config.toml
n_layer = 11
d_model = 384
n_head = 3
n_kv_head = 1
head_dim = 128
d_mlp = 2048
vocab_size = 6146
activation = "swiglu"
norm = "rmsnorm"
norm_place = "pre"
norm_eps = 1e-05
positions = "rope"
rope_base = 10000.0
rope_fraction = 1.0
qk_norm = false
attn_scale = 0.0884
bias = "none"
tie_embeddings = false
parallel_block = false
init = "normal"
init_std_qkv = 0.022
init_std_o = 0.0
init_std_up = 0.022
init_std_down = 0.0
optimizer = "muon_variant"
lr = 0.00806
lr_mult_qkv = 0.5
lr_mult_o = 1.5
lr_mult_down = 0.7
beta1 = 0.95
lr_head = 0.00575
grad_clip = 1.0
warmup_steps = 200
schedule = "wsd"
decay_fraction = 0.781
decay_shape = "linear"
final_lr_fraction = 0.05
batch_tokens = 65536
seq_len = 512
doc_mask = true
train_tokens = 442200000
steps = 6748
dataset = "wikipedia_en"
MLP neurons of a small language model. Each row is named by its layer, matrix (down: output weights) and neuron, and shows model dimensions 272-367. Each number is 500 + 50 x the weight over its row's rms, rounded and kept within 0 to 999. Numbers have three digits each. A neuron's up and down rows have the sign that makes its largest values positive.
Before each neuron's rows is what it responds to, as a language model described it from the Wikipedia text at the highest values.

Responds to: Word-initial subword fragments
L3.down54:609537479485419482450445451557524452433493430531413592568524491462550603482531473471526597420477500453528484440564425485537565468528449532517442508442484476456464595505522500460575543508499504532432560493492537570550488385544446471495565469491451527446591592449518525509462466542428540532

Responds to: Mid-word subword fragments
L7.down445:461488545483481549551573587468537502604543528450543518571536468548450551493489468496495460490527404566475524519529475523544535509618503542539515546450461513490492438513534582488411510551619523544574550520462475619439521456547492489481471420503507471482529437503489395547487445500472522521

Responds to: Counts and quantities
L3.down25:570441594463502516492513483469490515494531554467508542374421530568417531420463433550505552460526528510486553427561507547584409492412496467510476456558519490491509549458486472516414487526554497462442552494435553547532464514496475492559532485497515525503462490543458415431488481505581611448

Responds to: Noun-modifier tokens
L8.down586:465435537632409468464488520444551577506569578481536513408496521537467446485370529384507495545460494502524470463513484423551449517442489450449488486450421555473564571491507500604498444503537506506567542424441427509486625559446487511593494499498488465506418479422553433425591451478559548483

Responds to: Mid-word name fragments
L8.down16:530420427459508501582538484553399473434538632425441493455442469539538456554499528465540451509552449506532598497487489499554488580552584619440421534511427508434480499512523431620511531518526494512456486431506389562494478498479529453408536425441562428604513454445549493553508611506438527461

Responds to: Nationality adjective endings
L7.down885:451507533587502537455499576416467522549475525501554487512498605444482513408497572506433468420446539492589397565527513504470490549510481550458516537516513517489504530496465532493531470623592463482458436457543559580428409486471539482465465513533493508588457450501528437519437482477400478412

Responds to: Subject-to-noun-phrase link
L7.down529:488540472549469514406525534491452453462457493467550410508446456460526614484504511499467570520515553538414515533459545556481462552477495498459516514591523530567527459528541574439568562552484518487544521492472552446536432490522527522495513529454505481470485502548551470497472550444529513517

Responds to: Clause-opening relative words
L7.down1925:523550500505562534467436455522476439536558522530473435493533588482507545474524462464503511451404417451583472433504547573460540526542512560486549474490485438559472542494611535505390490492475521526407474515559476604539510478459420446418512600506526525426483518550625439535510429495559497464

Responds to: Military and government nouns
L3.down1578:535609444404560444461508606500563502575419537482497545418453512418567518506449413491484467482430464534566524589493521592458417447445521570566404503514488502440488443454500479576490475497469394519503515423439450459479441474524392507455528551480551550535473563399553595557565426557434445568

Responds to: Tokens inside work titles
L3.down654:486481506525468589508502543446459474579491495496435497529435454487662517464537552499514519502538498427511494427549483566539487466597432440578494496481491546504490463611475464525534478566576389479497503460470481531580567503521493546485563420396532432492559502477517379554522504476507522483

Responds to: Subject noun-phrase links
L8.down1768:472399423478486506540500547506511555492534396506538556492510509529516507501459530489515573577431484556546539519485417478506500430531527501450445524627516456459413503485455518545447498566492536543517517465492492483565459483485514523510425516590463555534515463459518478481424469493522481570

Responds to: Closing commas of interruptions
L8.down1875:417474431475474508641420538454489538505468545434496465514513618559553585456484477469564482479581425405544458442410458477526494462422505619416467480493464473550468516516512527454514484458435499609530514496517601476453513415438469415472523456419607522450437612564532493492526491579497492547

Responds to: Clause-linking conjunctions
L8.down187:482497534388569527449549373536384549479514514536457488509461571614609503501446569453434466570452547453500532423494513386541536462442447511434554514413491496527485560505499487509516531429508502503531565459512467502465494540514520479579549466477509475506493369480532463502449475497554531554

Responds to: Sports competition vocabulary
L3.down1270:401493515403492478487440523450512498467493470529506395469522518457500534474580561393433504474492489550376527558599578410560487495497496467508481587450522442551506516571487419525476439434428549435621535545423497507562512461531507501457577493464423541427570411451463588450526524437530423474

Responds to: Clause and sentence boundaries
L8.down1371:534473496545474505506506552519567542456530442423549536409510458472581542437495475420510415455510447448424616513483511489555560476470505420492535529538461491432480636546585462565489507610572523501513521566450521475598508479421414479508507507475509524486463457426484523513547587445506550483

Responds to: Time-span event nouns
L7.down1855:517476503508545443525597405504617560486504423613472550616550473467544565546574607568418548561481406470536470491403548499502530491527543439490462510517470483436469537444469489471470457452502545522559451562436507488495541536490410585582418546559505516461611436467514468486524494508558475523

Responds to: Word-initial fragments
L8.down665:501492463464553539550464486404527554533528443584521482576460439491546456413506475528473424513438452511535453475476464476563442546438516538529499474593471467489440507540496500471490483473503466435494430503572383525535452446601522435429578451509550484508409466562513512541445422535401490424

Responds to: Predictable noun and word continuations
L7.down776:613510531501499422544500484534477425560461460494509493500575443558453441493476451425529517555517509493585452462550380514455602480461449529491487501522404483524497563573473518553466469555435553445532509452510505559631645459503493570580548467484477507511514536499579521424574450586489448527

Responds to: Nationality adjective modifiers
L3.down180:435523432527492511476418483562478439464372521456585535376527571422534448508496585517618463483425507430489581405512457434474522570471490444506475517573540529494531565592521517516447625519486535501418490456448477526500479463474541493506469580472541552475456511479519551435417503480460488512

Responds to: Quantity words before nouns
L8.down1751:477448465454549463542523557441508409456460535475556520395400512521447556446497437522454554508388454539463448613593423505488563510455491520512471557550472490454518578513496424559482550484433510443534584434439585485507461478441575571540519503572507458505514476532466495505457520457585548501

Responds to: Line breaks after structured entries
L3.down1852:396487437566435590540538421499509480443412549410618513537584484536514367643496563528500485582537516548491562387490478437522574504603529435477419453585480444522464468475478575544542522480471465443491473520510398456472481555624529396506502473547491568559533489620470528489537508558517538497

Responds to: Word pieces after initial N
L3.down2031:458545478510514587589425467539482536530500567460574499390560490462504445537471440464484488485397491465459480582497513462546451547558529455484530501529490504494504528537471527481521502463454512459579500475385543612555511555479495539470533504442476463557499381522535523540542529456409504430

Responds to: Name-completing word pieces
L3.down533:538513501536560445465504526483475454459446405545523594460458405505467559506534456535475534483518491459448513479508442491489452528481527540532595462470391537537508511567578535424524521533516506505548498526407549434542430466454452490505528540527444549458501476531454488427555584514556552557

Responds to: Temporal boundary markers
L7.down763:525473524554453476513461490471621484445565488425527434472432552526383422448544538522509517597501403437583463496459509426465471526430515408455470492503502491397473421545464482518493513445538426491517422513521422500533489524512482426482512498523550546463470550539448435501492518581527457462

Responds to: Reporting "that" and mid-word pieces
L3.down1013:550375518561497377422495571549501534516440422467477578552501470487498559502533513430484561553501488523445460565464489440506483654498536485434485528539521419491499471488501482433488476517562364419422552499593451526451486484550576517571457515489482589529439437515511582524655555517480468485

Responds to: Count and quantity slots
L7.down1591:619427540520520447483443526487523545492496471503555533477457535516485505526407501560526510542396420612444445516592515532490468491470485518574543615507509485496573490400531482417482506435571531439514590423464572487544536470493449576598530493584506521465561513466477478559532493495459570440

Responds to: Mid-word proper-noun fragments
L7.down752:511525540471504441508463561500497536470438500564446443430480545535450494484407512455497412453518500558488476575474468512510545538503483494355466477574497509449511499561604481575569498505468500509519458475497502438582489415520474483585475502550571540457462393600489532500516450559486464497

Responds to: Mid-word name fragments
L7.down1308:492528522503539504500474543544557491537499441523579396380579590520518549538612524524524596485500527564513491548522522481487491532508483528463544520469531456624477531476547498531429581517468505454382507466477406504491605477487378581482545558510447568473507486425521474484481569500460494476

Responds to: Elaboration punctuation, heading marks
L8.down1278:524518521454491497450486520428538437522488497425446515451491455492538479437522484297506430564437562584518533488515532497454533479495518488540501474472536419499564444494514535523524461503555555436518504599522449417587566492469504561491443526500486437511530527608541556509445586449487523444

Responds to: Mid-word syllables in foreign names
L8.down1443:549495535450497513452529538546517505457532499455554509543541439574491598495532459443508555488561503435451513471555572537469565558455510484546517535537555525481482501503432451572540487442561570453527633473502437500472479489491479484527442549503395519467534547457513470561490438493424540611

Responds to: Clause-boundary commas
L7.down1156:463436418513577549553483447431600470527493536414533509442510496438557459519455437569482597566489563472487537606430551398522518558508519545564536483436475425477478528549524517482521527531481517518470451501440475468355527455533496432431543517502469495401483465404539489494578460467493521506

Responds to: Commas after phrases
L3.down1827:476513541534457441403503465547515431479503427444453529537509427465414437458550453563465505512435517547485509525404479520463427436512461506481534580472492465407447523545536518520468558509482535485524524487556547551416541492496463492470429507545552520501512503526534467576535508489458391521

Responds to: Word-start fragments
L8.down712:517483505456513496509581524405558556577499512400555450450457471522483450561563497543530506536494452480386493456480549470522497482508518382451488497472499473466585601549595596365549453587527596440503503510490482518519455552475507504451475523498585408544520453392484495477479523452475532463

Responds to: Numbered-label nouns
L7.down1309:474510498505529482450393530468529586595488513480542540455433461491497508578497445478388462536452485489489459518384520434448500448445512506521476506525526448467380473429529476538585578390455515499515487552578407469562486535528499512472508400472488630566590446516522533528456579491475568494

Responds to: Second-piece "ar" in names
L3.down221:562477488525531551452410498467487562424475577577559520482559433422539556454545513473465482528528508492516500553553488461437427516432562462431518562546533478538478519532482462407550385476372539414497459518441502415455569475464367454452507526586505458475461509488479489462477603516557519472

Responds to: Nationality and place modifiers
L8.down514:574533534520546511471523571490458529403529439509593600490464469508486443494402532630429626538509531545499474498532560474503678475512481404509488546566415492539433643510535564470438482519479482525425555419517524520499567504551477534505408580489534556513459548367501366482504466585423502533